Weights of a small GPT-style language model, trained from scratch on English Wikipedia.
Architecture: rotary positions, untied embeddings, normalized queries and keys.
MLP neurons of a small language model. Each row is named by its layer, matrix (up: input weights) and neuron, and shows model dimensions 0-191. Each number is 128 + 32 x the weight over its row's rms, rounded and kept within 0 to 255. Numbers have three digits each.
After each neuron's rows, "fires after" lists the tokens most often just before its 100 highest values on Wikipedia text that the model never trained on; "fires in" lists the words (lower case) most often at its 100 highest values on Wikipedia text that the model never trained on.

L8.up89:172105134066122144103092105099091107185207128132104165118143097143143122151112100200121147160097113150131148097182146107103098091132155081119108126110194149113194176143075089127128078075194127095125156130135166079109055092098102171164155084135147130110165150118062082134095162164090119071157157130127114122112136140147123113137119173117108154080090160171170137190100169064058097120158146138137125156137134096154182135101136144129129133145152145168114134171115074156113114082104138103147126097121170121143133131144086117164106110105156160175100127136142185084104160057061194157
fires after: ". ", ", ", "\n\n", "The "
fires in: "it"

L6.up592:141135153160123122116116140089117150136105118115121102160192140102106150109181065109115150125091126137094174204056133131114108127112181155147092198137140131134140133151168148127156160097175054144130122118131086088134126128081118160117132129131099112131184173135070104120099111121187107045141109148109064124085195120129215135113173154118027162161114105129140157194125151123111145101159132150178101199162132102056180122153123128090164129173121152168148111099089116084098135146111077198137132101151150146100157116149119119117169127154152126149138114071079136151179098140102118175
fires after: "in ", "for ", "of ", "to ", "G", "at "
fires in: "the", "to"

L5.up191:128118099083094087129151127112137068168141171135184136112128168093125106159155106130096176113153111080187118132162131134111147127158118074114129123106126124172126158131124146149119163124137109092177104108131131124174156135119152100102148109176120116081190146103139172133138141103103103153132110145092076100195168114075124212102107119047128142127124059118158136152115149107183086095108114098122107086131139102191181130083080091059146128120152187138130142136173043112182099096158087113078195118137094187105149144138160099146145123160166132072090084111130118149067157048118178159
fires after: ", ", ". ", "She ", "where ", "and ", "He "
fires in: "is", "she", "he", "along", "after", "while"

L9.up244:151126116156131115152126122152164119150102172075132126159139087098158118118186079101077092169150132177126160149098098124092141123162167148128130124118119115144120161171166155082112149076121074133117116204093089145191064130118130138121072091121114148112179178162103049084152073129106116135145150177162133164155200092179172154111124169173087143156130178135139142175114150074146149094185175177131157123078113132077168119170126129130080101104036103151127100150132111114129112137148068132073150147119167141085191083091105151131170110174167129082132101133146086119108124100163140107
fires after: "by ", "to ", "for ", ". ", "with ", ", "
fires in: "the"

L3.up160:116139135119115165161115096031161151130160176124096138138106115155082180114092175164130047165164095105088150093143149077110100116138190178136087148135145170147141159109112146129189115167109129076120197153081153089117103125153155096154073142127106171134116146096165163149150113118102212126114113166128089172136076173147117074063168126125175102149098162136126133127138142131131175130162165110165057148084059092123098177119127109153123143145148192111082146146134162148130161125095130092182152121157132149126115135124079088175092130054091128200115179121132149160106121111130119115
fires after: ", ", "cod"
fires in: "who", "which", "code"

L3.up757:109126092151148101101180097117078105146156100120130114119113109082102142128118204166174137125155052132070137112169136045101149160200083102104080167168143193086103165161156123074165087132141079144093114168116076119201122165093127148142067156159109095134175105117133131118184127054070149063171147169149106164124169062084141132074126137057077163149103150104124103164138118099108156136118166137117073121182113132172146150131119084150103126161124162153104117122162105093133108154154150116124126113116148146066109086135127122128134117114179111141109159187116075154104107123130141130
fires after: ", ", "Sm", "eb", "), ", "D"
fires in: "while", "and", "which", "all", "small"

L6.up585:126144156159078141134075071071186112185111162147074107213148121163125117101094116096091133100127109141110115119102151162123144134124087083118130139188147171141144126146119153141131134091135103101112149116124162091176145172161171164138103114162134168128125179079103132182119127141114148130165091128112088101116130115161127138117140114158059194093103113110106086135130097085093138113120128175103085063186129060158042132084108117106159129192171128077157092073091163120132086137189107143171111115119140180118140137070183163135171148133126177142158129119187122096069074179117085137
fires after: "b", "h", "Squ", "B", "side ", "Battle "
fires in: "of", "squadron", "hockey", "bacteriologist"

L2.up12:154135135108153127105072161129133108181171156039146131131169131111113159121085093099119123171169152153112113091107097134155144198098120109155166110122115121155128114179107152065096107071145140176105111118093153105089100145128076155111110110140093175133114088090080164128112100157141131141096154144079132135165085083092100092107148112168179166108132138184205105138087147176188120145125147156177114104172101154119112126165080189137150021133102113149105149153149152090140153112150105151119145136078108168122144123126181152158165217157105190166073156106110153099169064104127139124
fires after: "'", "V", "isl", "Sen"
fires in: "s", "senate", "legislative", "vladimirescu"

L6.up665:147114162141129142163143137138146160188126111112029132110158102144149088125123147092135151099168125109131189113162133105106102107079137114182083175119142214107160165145115191143097131099146146137094125121206135093110137119072078073136077127131135142058181115134071084085144135148075157100127110099124086155096130092130117148123102166138121139102142167192164167092168138084114120163180126133156109098119161116126135130159114129104128106138169126144060113140120147092092105146116062154115120118103088122130193125160091159082160082173115124050149125127179053097069123107147117206
fires after: "'", "f", ". ", "F", "exp"
fires in: "s", "at", "from", "expansion"

L5.up600:161160089112087109084142129119079058184082134114132110100130110151090136137100135108136117102147139112092115140158123158097146096157127182070149129137125139172130140141136139114135133107178163113110131103086114140168217182118126095066100161134084131146175087086145160092163186138089114132121063166125101101175112104128100164100104176150113173134134089119102151132130107104130104186109174077079124097136142141191115166151097085078192210112148199156210112126125117072168120086145139136107140113086092127178157161141159088179115175182175093095112126109174117121098163085120132151
fires after: ". ", "\n\n", ", ", "Al", "\n"
fires in: "after", "when", "while", "during", "although", "if"

L2.up507:058071121115069127066105093085133154134116140137160128162072106137139148139176069111124175153122176142163173186133202157122126118136153149144138165077106143128126138171130094187190119125069122120120115100114122126153095139097115146147098140082124105115135174133090130124139126178123159148110130095124179065141153128174135165123160127114110209097122147071138137181055069142169118131109151155118181204101105101081158128145089099107140163130108098154112184095128095115070156169099140096139134096165120150111145137146190102121157094112227140073104084139124092123181083137103153114
fires after: "the ", "The "
fires in: "film", "series", "awards", "company", "book"

L6.up322:135135143065112112174173152101105102101101153107139154170189105147095151173107143078158099107158102111067138170160148138078082108077111131128118119089147123098158045161116139150154105126120025151113059103140156057172085191171103154117119153137118131105124122123076160128122115142079152121126127129125179127102136147107100125130164105175077124135151140146118130104145129140079133104119118138151147175134154108118108108175098082150132116179101128166171155161150143119153117204115176080125169081200143115142155131166177069150112080094201128125168094073166118133091071139145199142
fires after: "| ", "- ", "Spec"
fires in: "1", "2", "8", "7", "6"

L3.up750:128135203085085075091145118117185110138167193126176089088157081108117124117137167173157130150158119156148120076180119124089093119124139176161113145105148174098179113176068100081118110108170148129162075086116104085132116157121163082151172117122115111066056143154142123134122147110146137113057128121130081104148153067137125144092151081129043153127179156189168143193135150100114121126147111159181180078111161129101166123192124120110081093119131124146134185138165140154084111151133092137135174101128108160129142104078097168167104139187143188123127152098127117172081145112126163128
fires after: "| ", "Total ", "C", "G", "Col"
fires in: "0", "votes", "islamic", "island", "census", "colorado"

L11.up676:124209137132121098087140142108157168138127102150109118144109144103123134143157181133203165136125146114089162119154168150135127133177134170078124153208144189119052150109072123129121102123105106140085073074072146126166172143131109173178124113146126138071191092115131144161164084115121115075132153132080083175152103117118154201145180119129128137096094186150116142141099133105111113114135143119086142154109068174037086100147105123089103152106093102148126065111134139115054156122137133113097053132192136105130153139170153093133112189165176148146120101163076127115090150106132085113
fires after: "on ", ", ", ") ", "On ", ": ", "Liberal "
fires in: "and", "may", "november", "july"

L3.up612:101125139131132117189161143079058107166138144158124154115105071108150195146105114137164138098059099129116135128131163042077091116115137150100155121176103124087164125135146110134118175111104104100136182103104072168171091114023141112162134174157108152136122162071108090071120164144083124105203111119173137154103133151148112132127176103067084134082110138171124120161071136171122146140211175097112133155061124118095109146132092147128137184094139178109086129163105095108157102147129137159146132157166126164097133094128138118149145127070184146068147121160098110128195104118163118108
fires after: ", ", "- ", "Rail", "), ", "ro", "Net"
fires in: "it", "also", "which", "website", "name", "railway"

L9.up8:125139089111092124102103122126144173166131125101114135181168125166098155137126069124171078172122106078168109173109147157144142158104128136124152110122085114149118123103101120127090161149144160111141115137152076135122120176106226093156090076181102146123160052167087152089124128081136118123125183080111077138078101116136094101087109120152084152162127168114136141095109083072133131137163137057114062098181130084126173157114129096122115158216140129087139178118098169146130143097082096156153117178171143153173152052146103095194087143134187121141141141092077147123157136142203105129
fires after: "in ", "to ", "In ", "the "
fires in: "the"

L8.up376:197147148117151108167100130098204133110086129110103127215176147133141090128179178096143096135103133129182138064093117114118121120136127142144084143126099088159068090128125114224099176123113124141088120114171127135193142153106128106114120067115104124140154137181115142134134179169099143148083123174139118193101217175164069123165150153162163167131151123124125150124129123136038121123156100106136123138094178151136157157156091122092099133167128088153106143100080183128137151150052163115156108110129094119104178141096143105087121126173134115098124127100120106070076107178183121184
fires after: "to ", "on ", "in ", "into ", "across "
fires in: "the", "airport"

L5.up628:118140115149111146067144148123199141156122128134113116095154112194097111167107146186126178089064164174185141096187111082058084139120111158155117131138188152132142132175123160133148163147116089091147145133105158144163043101117192175115118093180117112074179089118110120087172179096112118131156143102139100150154176085097153132110103171087146131121094150112136139125126148057093156140124098139126158103124089116070200179077114131129135148141127107128133110207152114138095132089156082131007154100145154158097125107109118137156121109100136122077165120160095170153135142084112140121
fires after: ", ", "L", "Mar", "Arm", "Br", "), "
fires in: "and", "maryland", "army"

L7.up448:163145147049039140078090104146130236159092120119122131069148127156155147178187086120124190124139081094174165181135072138131061130108104117103138125129110148132151154104126103090154075087147083120125133112082123137089078088073149160118154080158073162090162128114126173083071139098162132130084170082122144148135100165158048138136143147120113143093147107182132165169111152133087115093128119144186128134102126111129144183205114130167086154115138122179145098153132079115112118112140093112076104183100142097097174118150116108154135156143095102147097135114146149124134143160136174150
fires after: "was ", "and ", "subsequ", "ed ", "had "
fires in: "and", "also", "later", "subsequently", "being"

L10.up135:111147108096115105141106038100164121199089166160076141230202134128133106114115093192151147086154112137174116146106129093044090128092088198176117128183120132144078121139116118150100165121163102107117123119135118099097124195130123107179129122122119199120138155130123109124201118116096108126164147145117060091128136170144070123107128107101086182100065143159128132110123137074070122121153138179122120138160130052120122129113074111096144115197136124107093146123127154125099143117095100161147134209146162112122138097141101144152095140142175121109115119133135096084079121115172103194
fires after: "in ", "on ", "In ", "to ", "along "
fires in: "the"

L2.up264:124094135164140111123118162129163086108133150130150121146113144119116113160158039129168139119074188165086132166142120101172142142184170158182136138093138121099137120103163101146127072129178110126112118131111113148089072131066173212127136148090161113130152143094091145106107138207116140135155147067142152091134163079186098163108149188164188178124119154094137089118114192087115133126093150118108124119082118138152170162055091135110083212126116131154170132110137087142143086107122096113180143098167124181096122109155087121184147117058154139109056080142094099142164085115098114155
fires after: "the ", "general ", "The ", "-"
fires in: "election", "party", "company", "club", "awards", "league"

L11.up279:154144080126083102138135119102132105114108137086155099196191143115139121120075129149128143189090110118121148160050155112076117159074106142145103069166097170151097110197194150156112188177141110116114114082083119121115160146098179135166065116130101117100184179106115146130189151153129091125143125102130102157104092142098103139099153171106129152177138100145088133123118126107124150152168167146148077123127161088084162143124098101116104134183164127129070167121177116047120169089117101161123095183157173134107111111247153140142100133141190143123126124183113132121124112143190117163
fires after: "in ", "In ", "during ", "the "
fires in: "the", "in", "early", "his"

L7.up389:093146095128148109141210077105110129177190141120139145095100134149079145165118090115127114138151107133195142126163172168142087144170182103139133137130104155155158090136106158099090153105099144111133196105100203126113106130097114111119170087136126104086175126146151109121122069139112157075104181132157095096167136086188137167086169131122192117147077138113076111183102083132112106068138100201171114141155059132184139157118107129081121193124080135120074136197114211144140109103170149184145096144109105114120148145120126070148187154107120147098113168162093143106131088114135106138
fires after: "was ", ", ", "is ", "st", "Br"
fires in: "the", "promoted"

L8.up661:089170094120184075113152090105122161126145161114097122119153124099118075124124148114075120115128093127105101126129082159125039139067101123120168112131122143125125124123126124093090072121128139176104170108128153132129038183126188164142139107147147148134093166165187092184131135128100108115102200116149119129135089142147103175101161196086154151126127164175158093075124111155096148096123158178196168209136092138178097141130117123188077148150178121103127121168128194124132119103129129106148141140081108084060187137164114083176172158098127154163123146150137150062154080103167130102
fires after: "was ", "as ", "is ", "became ", "under "
fires in: "the", "its"

L8.up105:146148132175139125163153165180153107160110170116116124102115096071127184159143130092141127115016102113043137132094157119136063138071163191155111163160160163087148118139130175090119075181188105161133123122138146049138128075160158121087190112152138119124127098156122137082163137152156133151113097159127130105114162138154130096097161150121047140158102146181140159162142123152094085163145113186127189115135124114113141152123111164150160089147146212092099124132090132152166097216124119153102119071101069127089109149132149137144100131109177144069132163096108131118125108138127122071
fires after: "| "
fires in: "3", "2", "1", "f", "4", "5"

L2.up621:130158144126150108091169094150134106160170148084162062144135146109134089105101159135077097118158130127142166106133140134096116128112156104145060145156150095113122155158167088073085118066144128142159126096153141127136104135075171087140149100153101107123157161136128103119098137127134109105060165146160104187167097122123153130106138106134160134063230118173143139200136167142173112146084084166106155133083060101089095134164109120130113132114096074127152154127207191109146096187067078118121157085127046105178134133123128153103116097186161071102092149153149109161162156062155140163
fires after: ". ", "\n\n", "\n"
fires in: "in"

L3.up498:082118161139108149123175074082140125113100181137107133154090098114166189163118099110154111118107133100150132131141118117093129125135123146199124179062117169136115187129127095168186131136114070133116100142117188094146094187143092158137118155102117136109156180147132119091192090174134096100126142165159120111179125137122164196091165131103134143079143138097080146166100159094136063162150130091108171131108068068123120153082084088095092133103071161146113123163112130096140116207171153135130137112171112177105128154097056133153169083059160083128130126129094123161063104181063132129
fires after: ", ", "with ", "at "
fires in: "a", "one", "two", "all", "each"

L2.up239:127124198063104080108100104093099107159142162094151129089129076179086068113140127155109130155200157090142141131146190122141133142119161123105098191142175121097098134188149157140069121090140094170128137021152187107090143163092160140102121093135100154135188135117129107129080112108118184051080115106144164104177145127156144143104170096116216144154140162132164163140098186132085158157126096096161122161127056089119124126112124090158147107100162141160108156130164095165126049098117147151136176101143158129163126117109195140151140123139106132122167153151144129146093109097121172152
fires after: "| "
fires in: "0", "1", "13", "9"

L10.up467:130122126110113124128162117111133106181123173128111063097165103121128143165148131151154171095122131136115153167127152179124105139169110125143130140096203088114077196181088076095167167159110070107101174076181146081098128146089133139092103145168088137123178152126102194127146156080029132093072150151103135170093126074169090129107118093106099139134133173126119144130121059073103081152113181117144157088149100120115128144135142102121104181131169085114144153128172094179151096141074165118134128113112189084166113133131164154169152069125154117093069103171086087133082130066122154133
fires after: "\n\n", "\n", "F", "- ", ". ", "The "
fires in: "in", "following", "production", "producer"

L7.up679:186178143114106084167132164102124143174128128098089142126214132148169095115119152125085128122124152111171092120070119119148161147077123117178065115134079101106163142160133127107109089183131226149147102171121166059043082102118141131170110131110113126124140135095108060110138135122144129164097123081123148160118182134152127146080213131150107149132175138176150119115099120152160127136095138157126179131132147135156096141122156147091102104130136118172071180124122177122137113125071130075114106150105134173097185184139190052069135166125144100110144104054124141138130179122145070126
fires after: "'", "oin", "ig"
fires in: "s", "joint", "intelligence"

L10.up486:106150125119149100146182106102176137170142146127138130095143128134140131117116142099101111148212124166115061152117121136135130101124146119175120155110080138078146112144100096133051123100055129129212147170072087112127099204079114164149134124193155108084150150183132162092111132120094067118130169136161142081105110178168136187124140167118150154111139126101184105119087101086110096089079118165126128120154130125066156146159107170117091180140179102160093116181098154109086075082135106144098138146076137132067140138155115091123241133120143163164151156155095148114118068142102111149
fires after: "was ", "'", "is ", "became ", "as ", ", "
fires in: "the", "s"

L8.up162:159154145042110099132081093119107114186136155125064127157143098115159113143138110151209156136085133083075155136096145196127059100109122136152143085125084101174103111134143148146078164168139135114112179117126154099125130161121204131109078111149085134088153112117141142127198165111141103121146153132130080132148111136111081093044178166124110150132136141159128156070177104098111151151146167128156058165141156087179143107143115130137144100127175142108085152102158112161185129083127070165216176174153108137110175117109141112183072142097137161131131104106126117088117151069180137149
fires after: "in ", "In ", "during "
fires in: "the"

L11.up732:105125176089127118109176136105068114160148134106110087099116132116120119137149155151138103139130096157138111098144185132116122108183147151131081112092113168087157139140058043091154122173099147095116176109084130113098047129125143189148052044172170153114180200110176130103151136109090141122099094082121170079098127146130085147127107156123069132075120122146167149151126154091111090104156129136117129152109077098125146163084134113154110202099144119151133090162119103113144102077104116057117093138120109113134137139131101105179196183085149205116078166156087144117141155098134188149
fires after: ". ", ", ", "The ", "\n\n"
fires in: "it", "that", "who", "which", "she", "also"

L6.up461:150144082107147047109100162117125113160115161169104136152154123187171135081115065108087143152145168128169119173106142153087147130099173186129131110123107089079175086160156128139130086126182192095198158085090172100119099106103120170178097101146146112161104101097087122109103123101120134110138126130128167133077111101162104090130184114135161197108128111153164138083100155103132164134133162179131110124116157103093135127055095162069068148113107072154133178066179159146154098145108115120074127114175106141120139088146157138191170169081173171141077148116071079114150121119094107147
fires after: "'", "’"
fires in: "s", "the"

L7.up439:114156143130102090106098075105076180110109154147111138178199147088128142096107119060109155108196139087182113110168124107090155170131172158141112139067086077104078129151121101129082089139150092087134086135116072121144105089170127120137141107153111151117138176170173119121114162180143144107128153111105086123110125121146102113094110106107096107050155071199108080131114197091155088124122149110135091196156154113098145143181135146122069116122175133154102198138081128118100116127082106141167122086094164128101197115128194134054148131135157071113108128169137102139193134137111150169
fires after: "R", "to ", "they ", "U"
fires in: "have", "had", "upload", "rio", "rv"

L5.up655:128105117083079154112135141123052102128187116114154164082196127162086146136152158125127102191122108109162160105115128072104091135145155151097151109104089144115130136119095121183074121122132146074102080135140148088120054137054137138110133149130143172091127136167134192110155127208123101099114173111160106157100147043055124129137121165148097133129109154145136223108111121140126125168165187113216171155145113136129155124167114129126102123161148148167111127085183161104118108139094065082097147123158129127137172091179135181114189071112176121147146134123189098078136134111140121105
fires after: "| ", ".", "(", ": ", ",", "-"
fires in: "0", "01"

L8.up627:124137117187105119146061162122189136067110143129090129143178126099050148158157122145028153167097128134101140149089147107118144118082128109157150105150152176142056117098100117136150150127134107116145149119092227103185076144137149206089152145170115161112119141140094157100138120128158102101112189099112047145136143124113116127091143156139127128216096098097151137105115142130109150114060153085116117118133201123117140158103093091076141071140067139128171135155180167156136116083106123135103151145179059104135152120156145140147144132131156136122114169188166126102114063103156102158
fires after: "at ", "At ", "ath", "in ", "Mar"
fires in: "the", "that"

L7.up509:149149094061100092185104100113105151149123171110119141197190090102154089137133081129151194101157147110178145135131102185097078165107149151114106121114147207095091164162098111090096142156078081119115104094119128146119100137121189096085145083144116146125135167174110134106156081211104129110125137175117096079133157102161045142118107123150127124130088091098120067139101156127127135098119180141133058150098124115113142137177099120099090101124157144117139106127115163070140121116080155128208134127076153196126204124078168152103166100119151180112099141161113155113094126136172124178
fires after: "at ", "in ", "from ", "E", "At "
fires in: "the", "controversial"

L3.up567:105080141122123094110129117112104119154185137132156151102145107086047163124092108172143143076166069157188168139187185131109089146098092193096158126090134167134083132093106116141143158107138105171134153062141119118130064102104148152151073102156136149053159141117188137088208075146137114119138139174128120101134133098149157124107184130090162154106128168112117143168156121105129063157106134135100122100147107085209162158106089100095143137165119115150147114155192165118113125100146140149126116094166189156046100124121126136159164102086149121136187128144129134089092066205117128097
fires after: ", ", "\" ", ") ", "), ", "ei"
fires in: "and", "or", "one", "all", "either"

L3.up662:169078075151133149072078080104144083118131122089111122166102130156085158158121125136125159161168160123171122115131170089103110169214114131087120205113088103111065096209105120108129096152176144147128078137154116152131104136106123120078114120130105101165154125141090139092157107132178141175128145106175113108171194105140142181120082118104146180043100134108138128169114162155131108129127183086103121161120185048124131139108095083099104103146158096122155132106122077149105165168169137059153094093172103132060128135149176143160131131080117161065168133117101095146110147166132150176
fires after: "one ", "both ", "member ", "% ", "members ", "some "
fires in: "of"

L3.up285:186099109145191164087103125114186076120101187108104131143128123139100140167106150091148161167137195144149120120137154135135116115182150143110078165117097132111027061170160125101124078110112136109131075129155176121154124135089094152153122116110131149152165127083095148109063090105178185191104162118149098126202171107173107126154135127083087204150129104069135133138116156079137154127125160108091159142124127084134147164098110071082079142142130073117173136103145108140071130169132112090142195128156080120089140110172111103155138142104168138079142096113084063146113173132158163145
fires after: "one ", "some ", "both ", "ellow ", "most ", "all "
fires in: "of"

L8.up652:070139164110145118155141121111161152107126131137107146169165057132136097162179119089121108155209096084100009189149150137127075102115134116116188160063157150066108107093160100081109107145112106099126149124133142137135082132069143105153138127151141090126167174150130127110120097128135109112068156159143158076160106190136088102137146185118139146101107081154136124091093108125169100119093106139129146136151102148144136153096097152139159188118129129146135157174096143137102124131136143143107174131077079197161125113150108122199133166064151129152200157217101122160133071096086172137
fires after: "was ", "as ", "is ", "subsequ", "qu"
fires in: "also", "part", "first", "then", "subsequently", "one"

L7.up119:126130160107116068126111109083102087194128145119111130123149113130104114113140129139069103177113148117163163122172106151108151087092141151095125179084178111135109209146168155074143172158196174125172140102142129144139076123128098114139121135178040111092147186062128109108116093102104099147116163172170117156141104103140144098104206150109128179108129139148145113180119191150164140153168140186122135170089044108048158120121120120110135121088115135141092151120173104107116080179070058155095166163160123161111121132165154139129146175149144173148107170140106186182105109144116130108
fires after: ". ", ", ", "\n\n", "that "
fires in: "the"

L6.up494:110157062117143081112167115126189135148199172174139156097131133079139192120151122145140146096156115102184088102142086155083126081130124154116122070161141153140093140113088108133084149101127087108131134106146144136144122123101133097145135112126165064148142138145173161098143101126091127156074094123158167083180143158146142173083133147100162132130173105138110165084143099134129165107075122090152105145118101096146109161145075166124102156131115206152153188192133119107131131116161186115117040083114163110156084129112142103136128084076181176107176092054071165068096112064082163134
fires after: ", ", ". ", "is ", "\n\n", "\n"
fires in: "in", "at"

L8.up665:095144107146201112136119154068137093110140122129151122110167122109155150147089173095161124094136143121126096148173128109161107122087149194128114147134094163077108089165155187143131102154106128173162129119140146110144086129127097145181092128087102108103103117080052131134172098179089088056130134142128160139113125116079117112104137137104117142114078112139118108173150054157104192119163159111122121032110105132073140116068063115108163121117155193141161115150109130199051085167157129167125180142132123065112124120140155132122163167050130122161082127148086143154142080084093194101
fires after: ", ", "one ", "\" "
fires in: "and", "only", "of"

L7.up674:159151142139086131126167148100139122127134134137161159127130131124103121128116109095166064139092095134112238101100127122135089137113155138141129166057135126218091156089066167102142127154121122102125129090115126197131110155094153159057063093124068138112133126119132164141125129160108100132091125182130126151083092140171081168102164095185081122118127129175158129128119099072079124126162107109062089126161041122180108196157114076164103132143113142173139182125119162131064108145164155183123118159158154093144136150164081186181138122144139114104139093112134125128092089188150108177
fires after: "and ", ", ", "ei"
fires in: "or", "both", "other", "the", "either", "best"